python train.py --num_hidden_layers=16 --hidden_size=448 --num_attention_heads=10 --num_key_value_heads=10 --head_dim=64 --intermediate_size=1792 --vocab_size=8192 --hidden_act="squared_relu" --norm="layernorm" --norm_place="pre" --norm_eps=1e-06 --positions="rope" --rope_theta=10000.0 --rope_fraction=0.5 --qk_norm=false --attn_scale=0.125 --bias="none" --tie_word_embeddings=false --parallel_block=false --init="normal" --init_std_qkv=0.0183 --init_std_o=0.0 --init_std_up=0.0183 --init_std_down=0.0 --optimizer="muon_variant" --learning_rate=0.0184 --beta1=0.9 --weight_decay=0.016 --lr_head=0.00648 --max_grad_norm=1.0 --warmup_steps=200 --schedule="wsd" --decay_fraction=1.0 --decay_shape="linear" --final_lr_fraction=0.0 --batch_tokens=65536 --max_seq_len=512 --doc_mask=true --train_tokens=381700000 --max_steps=5825 --dataset="wikipedia_en"
MLP neurons of a small language model. Each row is named by its layer, matrix (up: input weights; down: output weights) and neuron, and shows model dimensions 208-303. Each number is 128 + 24 x the weight over its row's rms, rounded and kept within 0 to 255.
After each neuron's rows, "fires in" lists the words (lower case) most often at its 100 highest values on Wikipedia text that the model never trained on; "fires on" lists the tokens most often at its 100 highest values on Wikipedia text that the model never trained on. A number after a token or word is its count.

L3.up341 [143 146 159 112 100  83 112 115 105  79 144 123 153 128 102 123 174 119 112 108 110 103 136 120 142 148  92 105 136 117 127 104 126  74 128 112 116 111 100 117 124 132 112 123 176 114 135 148 150 134 148 132 133 142 117 130 122 133 143 111  91 137 129 114 129 103 145 126 141 142 151 138 132 151 180 129 112  74  93 113 139 120 130 145 154 155 175  69 148  98 173 159 153  94 107 145]
L3.down341 [153 139 146  98 103 132 154  66  72 105 169 146 142 128 124 116 151 135  88 105 146 111 132 137 130 126 139 151 117 147 143 137 115 119 133  76 114 140  91 153 136 107 152 118 123 155 164 143 130  99 124 121  66 162 117 141 168 112 138 122 119 150 119 120 114 116 144 119 117 136 109 128 124 149 153 158 135  91 130  98 110 106 150  90 157 133 160  97 152 125 137 128 137 128 127 118]
fires in: "public" 19, "official" 11, "military" 10, "personal" 5, "religious" 5
fires on: " public" 16, " military" 10, " official" 9, " personal" 6, " religious" 5, " national" 5

L6.up1608 [117 135 121 129 175 173 120 116 147 145 134  80 147  93 157 127 111 143 148 148 111 119 111 149  89 119 145 146  72 126 126 120  92 134 110 147 116  98 116 171 158 156 133 156 128  88 112 122 140 130 117  93 170 136 135  92 126 112 130 133 151 111 128 109 140 180 145  93 137 151 132 116  96 122 152 198 139  91  99 103 137 127 123 107 112  94 159 104 129 134 130 138 149 150  98 140]
L6.down1608 [116 155 157 141 166 136 138 156 122 140 165 148 126 142  91 138 106 118 168 125 120 152 166 130 116 144  97 108  90 111 120 138  82 153 178 141 114 103  96 154 176 107 123 123 119 132 120 163 124  71 146  71 135 110 164 118 162 179 122 130  92 105 128 131 138 136 122  99 115 121 142 118 115 124  93 154 114 125 127 145 151 127 127 102 107 124 125 118 146 128 167 122 163 149  94 100]
fires in: "series" 11, "version" 10, "division" 10, "collection" 9, "model" 7, "edition" 6
fires on: " series" 10, " version" 10, " Division" 10, " tour" 7, " model" 7, " collection" 7

L3.up946 [119 139 102 118 161 113 130 152 117 140 153 102 185 187  90 134 152 134 104 161 151 112 134 109 145 128 135 165 120  84 153 136 149  95 115 100 114 134 136 110 126 134 112 102 137 103 119 116 132 149 132 109 145 136 133 124 138 129 172 131 136 136 152 147 118 123 136 125 115 150 128 107 154 120 150 145 126 117 129 121 116 129 178  93  98 135 155 143  96 127 128 115 129 165 127 153]
L3.down946 [131 158 108 132 127 144 109 104 119 131 122 132 130 138 103 119 139 138 149 104 140 110 126 128 169 148 150 121 159 103 151  93  98 100 130  92 107 121 130 135 146 158  94  61 138 120 117 130 125 144 130 111 134 111 130 131  99 109 152 131 167 115 129 121 148 142 128 139 124 130 147 140 159 143 113 141 158 151  96 111 135 144 142  80 118 176 126 152 111 167 168 132  97 162 113 165]
fires in: "she" 46, "he" 12
fires on: " She" 33, "De" 18, "He" 16, " Ag" 12, " she" 12, "She" 6

L3.up564 [107 104 147 154 168 144 165 117 123 162 114 163 130 145 112 111 118 137 202 176 141 139 101 161 108 127 122 160 128 150 160 160 131  91 166 140 113 101  75 133 124 131 147 131 100 150 153 152 145 156 170 160 113 122 120 124 170 104  96 139 151  91 107 164 120 149 133 153 117 135 130 131 135  94 105 145 104 122 144 103 123 165 116 131 119 127 143 100 151 139 143 175 144 113 148 131]
L3.down564 [105 127 151 153 136 149 196 145 131 149 140 154 114 142 133 123 131 122 148 152 109 111 102 154 123 122 135 110 123 107 131 108 140 134 162 169 161  80  86 128 156 106 107 101 146 140 127 136 106 124 129 113 143  61 124 112 145 135 134 108 174 102 120 148 152 131  87 132 156 130 131 154 114 132 107 105 135 161 153  98 126 137 138 131 123 123 115 125 153 155 136 117 133 150 121 127]
fires in: "high" 18, "well" 13, "best" 11, "good" 8, "better" 6, "great" 6
fires on: " high" 18, " well" 14, " best" 12, " great" 10, " good" 8, " better" 6

L6.up787 [149  98  93 183 151 104 121 106 105 114 121 160 134 115 151 122 126 198 117 155 107 144 143 158 102 113 105 146  72 141 130 151 138 140 108 124  92 131 128 138 110 150 105 115 160  72 133 159 118 147 125 116 187  94 160 176 137 112  75 107 104 173 166 107  93 115 172 124 153 111 133 133 130 126 134 135 143  97 127 140  99 153 127 104 147 113 129 139  89 120 137 148 119 136 128 112]
L6.down787 [121 167 151 141  96 119 102 141 130 113 112 158 103 137 125 136 166 168 130 154 132  90 151 151 126 120 127 160 120 167 110  91  87 115 131 128  91 146 163 148 101 168  95 134 138 116 190 153 105 118 114  95 120 118 113 161 128  92  98  95 130 146 103 135 115  57 150 107 166 109 142 102 155 132 131 126 153 133 103 117 145 156 152 130 111 137 189 138 171 111 123 137 130 164 137 161]
fires in: "to" 39, "would" 21, "will" 9, "that" 8, "should" 5
fires on: " to" 39, " would" 21, " will" 10, " that" 8, " should" 5

L3.up997 [139 124 123 127 130 141 128 135 115 174 155 110 159 128 146 110 127 139 159 161 109 125 127 149 122 133 110 118 137  83 112 163 177 122 115 157 113 117 133 139 137  79 157  91 119 112 133 142 131 142 159 116 111 131 155 106 141 121 115 113  82 162 151 131  83 109 134 143 123 138 120 104  91 133 108 141 137 144 134 114  98 129 139 129 108  77  90 134 137 108 116 156 192 142 164 154]
L3.down997 [144 126 107  98 113 143 116  84  89 149 128 112 116 158  81 101 124  99 108 117 158 188 159 150 158 136 127 145 150 131 112  96 174 108 122 163  81 136 152  67 130 132 151 126 109 111 122 133 127  93 123 113 145  95 141 145 128 127 143 160 116  90 128 163  93 162 134 126 160 153 153 146 156 134 135 137 130 130  87 154  82 136 135 172 169 221  83 152  97 119 117  98 133 133 159 125]
fires in: "him" 30, "illinois" 8, "tennessee" 6, "michigan" 5, "scotland" 5, "harris" 5
fires on: " him" 30, " Illinois" 8, "ries" 7, " Tennessee" 6

L7.up1285 [163 129 156 121 182 146 148 131 107 149 130 149 131 144 151 112 123 120 119 139 120 103 113 121 121 133  88 139 122 137 137 142 119  97 176 147  73 158 118 126 151 158 126 192 132 125 122  99 129 107 114 116 106 136 102 137 173 116 109 145 112  99 179  88 134  90 139 131 162 117 183  85 121 115 118 142 110 124 124 128 140 162 130 164 131 125 123 150 185  98 170 129 155 108 134  91]
L7.down1285 [118 166 172  89 107 116 123 114 126 172 122 123  91 100 141 142 111 146 160  80 117 141 108 145 151 170 136 154 120 129 110  95 125 155 123 126  74 152 116 114 141 124 118 114 130 116 118 115 122 164 166 136 181 152 125 113  90 139 121 156  94 177  96  73 140 113 111 161  98 125 166 101 134 119 152 115 138 156 129  85 100  96 129 125 106 115 117 117 110 125  90 140 126 124 139  86]
fires in: "no" 47, "noble" 4, "noddy" 4
fires on: " No" 40, " no" 21, "to" 7, " Vo" 5, "No" 5, "po" 4

L3.up1313 [123 126 142 167 148 154 116 129 116 123 140 155 115 118 160 124 152 164 139 132 122 111 155 125 135 137 106 145 109 135 150 121 109 125  72 116  94 152 111 162 102 119 137 136 151 194 123  74  85 119 143 146 126 154 131  96 138 155  91 162 135 173 149 108 166  89 141 128 122 124 151 113 113  73 107 153 118 141 146 106  81 169 146 103  97 102 147 119 116 127 133 130 141 171 137 119]
L3.down1313 [100 108 128 157 156 116 120 122 138 136  97 131 137  62 115  74 116 146 187  96 125 148 105 139 122 148 138 146 136 117 149  89 108 150  85 110  74 112  93 163  84 126 141  92 101 140 108  96 124 124 144 154 158 122 138  68 170 149 125 175 128 176 160 121 178 119 128 130  83 142  91 156 106 127  93 148 141 145 105  81 108 132 132 141 103  99 113 137 140 146 142 150 160 129 127 140]
fires in: "gold" 23, "bronze" 8, "silver" 7, "steel" 7, "iron" 5, "hard" 4
fires on: " Gold" 15, " Arch" 10, " hard" 10, " gold" 8, " silver" 6, " iron" 6

L3.up313 [121 108 121 128 105 139 138 116 138 154 158 152 105 124 106 175 151 145 171 143 109 126 119 112 134 159 117 102  66 144 116 142 105 115 108 153 106 145 103 123 152 154 126 132 113 103 107 106 141 152 120 123 167 149 106 111 131 123 111 142  97 170 151 152 136 111  94 121 121  87 111 144 146 148 127 123 143  72 140 102 123 137 208 100 167 137 152 144 118 119 117  93 162 161 162 115]
L3.down313 [133  87 126 106 114 121 147 134 127 124 154 131  94  73  80 135 130 127 160 155 100 149 113 147 118 137 148 133 109 146 148 141 101 112 135 124  65  98 101 116 100 143 137 127  95  95 118 126 155 130 106 123 180 108 123  76 142 179 101 147 136 160 160 152 153  83 117 101 112 100  79 136  96 156 136 107 143 124 122  77 152 157 162  99 140 107 164 161 142 146 151 131 172 134 124 156]
fires in: "gold" 22, "male" 9, "silver" 8, "greece" 6, "bronze" 5, "roman" 5
fires on: " Gold" 14, " Roman" 9, " gold" 8, " red" 8, " silver" 6, " Greece" 6

L3.up134 [148 143 145 106 157 120 108 115  99 130 132 126 104 131 155 143 109 141  97 121 124 140 123 150 119 127 102 118 130 116 126 132 119  96 155 176  93 167 148 152 101 141  86 137 127 121 147 100 118 149 106  77 139 145  80 151 129  89 143 150 116 105 166 125 137 105 134 112 162 154 157 118 149  95 123 128  97 166 137  78 152 115 167 182 113 152 117 118 134  99 140 165 114 166  95 113]
L3.down134 [126 143 143 125 124 152 112 114 132 176 164 142  98 112 105 171 136 130 131 107  74 134  98 180 134 123  89  97 179 145 112 124 121 103 139 174 110 109 149 134  96 118  80 119 154 113 116 122 123 169 151 118 115 118 116 107  92  92 106 133 136 101 135 127 159  95  98 117 134 169 185 106 134 117  88 117  90 196  90 147 133  91 153 169  97 165 121 118 107 109 126 141  78  70 113 100]
fires in: "no" 74, "noddy" 6, "noble" 4
fires on: " No" 66, " no" 30, "No" 4

L3.up1054 [129  84 114 183 168 140 108 114 118 138 149 122 145 145 103  97  93 115 150 139 120 144 127 129 119  98 129 119 128  90 168 142 115 113 104  92 145 113 147 141 132 112  97 114 161 131 140 156 112 141 143 115 140 153  97  66 124  85 130  89 127 113 134 133 165 129 123 172  89 152 166 115 134 120 108  88 137 169 105 114 130 122 122 135 108  88 147 160 147 106 118 145 134 133  79 136]
L3.down1054 [128 156 110 125 148 129  93  99 139 127 106 121 105 106 109  93 162 113 151  69 119 118 170 126 155 150 116 145 131 135 175  98 111 117 106 126 122 158 111 138 122 247 114  82 120 174 111 119 145 149 165 157 131 120 120 125 105 113 124 158 117  63 167 134 150 152 165 105 116 143  99 115 165 109  86 130 148 109  94 134 147 124 122 109  88 130 100 121 120 114 123 128 132 133 171 110]
fires in: "she" 66, "medal" 7
fires on: " she" 63, " She" 13, " medal" 8, "She" 6

L3.up1562 [130 104 104 116 117 149 134  99 158 118 100 122  97 131 136 130  91 107 150 151 127 118 130 116 106 146 105 138 146  93 142 123 145 118 111 109 122 171  90 141  84  96 148 109 135 112  68 121 110 135 138 162 120 155 108 119 121 191 141 134 119 104 119 136 164 167 125 116 125 113 140 125 128 125  93  94 112 103 157 120 142 103 122 171 146  98 115 179 156 159 115 119 113 118 161  98]
L3.down1562 [ 90 121 123 119 151 140 123 130 121 135 100 162 155 156 146 132 110 127 142 158  97 162 153 142 117 167 129 148 180  64 121 109 104 143 139 153  55 135 128 104 113 139 108 154 123 143 110 116  94 106 148 140 117 106 127 130 135 149 107 122 147 111 125 152 149 141 121 102 114 127 149 111 160 104 145 103 138 117 129 102 113 120 127 160 134 114 149 182 137 183 157 130 151 139 134 122]
fires in: "bbc" 20, "english" 14, "british" 9, "danish" 6, "french" 5
fires on: " BBC" 20, " English" 14, " British" 8, " mot" 7, "Sp" 7, " Danish" 6

L3.up1511 [ 93 176 159 120 116  87 118 131 124 132  78  97 148 138  98 138 135 102  94 112 149 133 145 136 153 194 172  84 101 131  92 150  90 115 124  77 114  98 138 103 101 149 147 114 125 150 113 114 170 104 152  98 106 149 145 124 125 100 154  83 142 101 118 121 158 131 148 146 104 143 125  80 160 125  93 121 111 109 112 114  93 131 124 125 140 157 113 109 116 122 157 136 156 119 131 150]
L3.down1511 [111 140 124  91 135  80  76 135  96 127  78 133 148 137 118  67 124  71 107 111 140 142 139 131 124 153 199 125  81 134  94 115 113 123 135  91 116 117 111 118 136 122 146 115 110 133 157  90 111 106 114 143  99 120 134 145 129 110 117  92 157 100 110 158 127 139 139 125 122 135 145  88 130  96  99 142  94 122 106 102 176  72 178 150 101 169 124 114 124 114 155 138 131 125 133 133]
fires in: "area" 15, "ft" 12, "length" 11, "period" 6, "acres" 4, "fossil" 4
fires on: " ft" 12, " length" 11, " fo" 10, " Area" 8, " period" 7, " area" 7

L3.up729 [118 145 122 141 118 111 101 137 143 160 161 104  79 127 156 125 102  94 145 148 111 121 141 160 132 136  84 124 132 143 108  91 124 139 158 158 124  91  77  46 149 132 115  81 131 165 184 157 105 107 142 121 102 165 106 115 174 108 110  89 103 128 128 164 141 125 131  97 103 136 124 121 140 103 161 118  90 119  76 136 197 107 133  85 108 140 126 111 135 123 115 119 128 126  76 134]
L3.down729 [105 100 166  72 176 136 115 138  89 122 125 115 107 162 124 141 105 131 128 170 156 142 124 121 150 112  98 133 127 143 154 100 136 132 151 142 122 103  81  89 162 132  86 132 126 123 114 157 128 121 125 106 151 163 114 137 133 157 134  97  92 149 127 156 133 112  99 114 142 109 110  99 177 111 117 114 102 149 104 121 155 110 143 104  81 169 129 132 102 141 126 139 133 157 132 124]
fires in: "chicago" 15, "live" 14, "cd" 10, "interior" 5, "conifer" 4, "gospel" 4
fires on: " Chicago" 15, " CD" 10, " live" 9, "ife" 7, " Live" 6, " interior" 5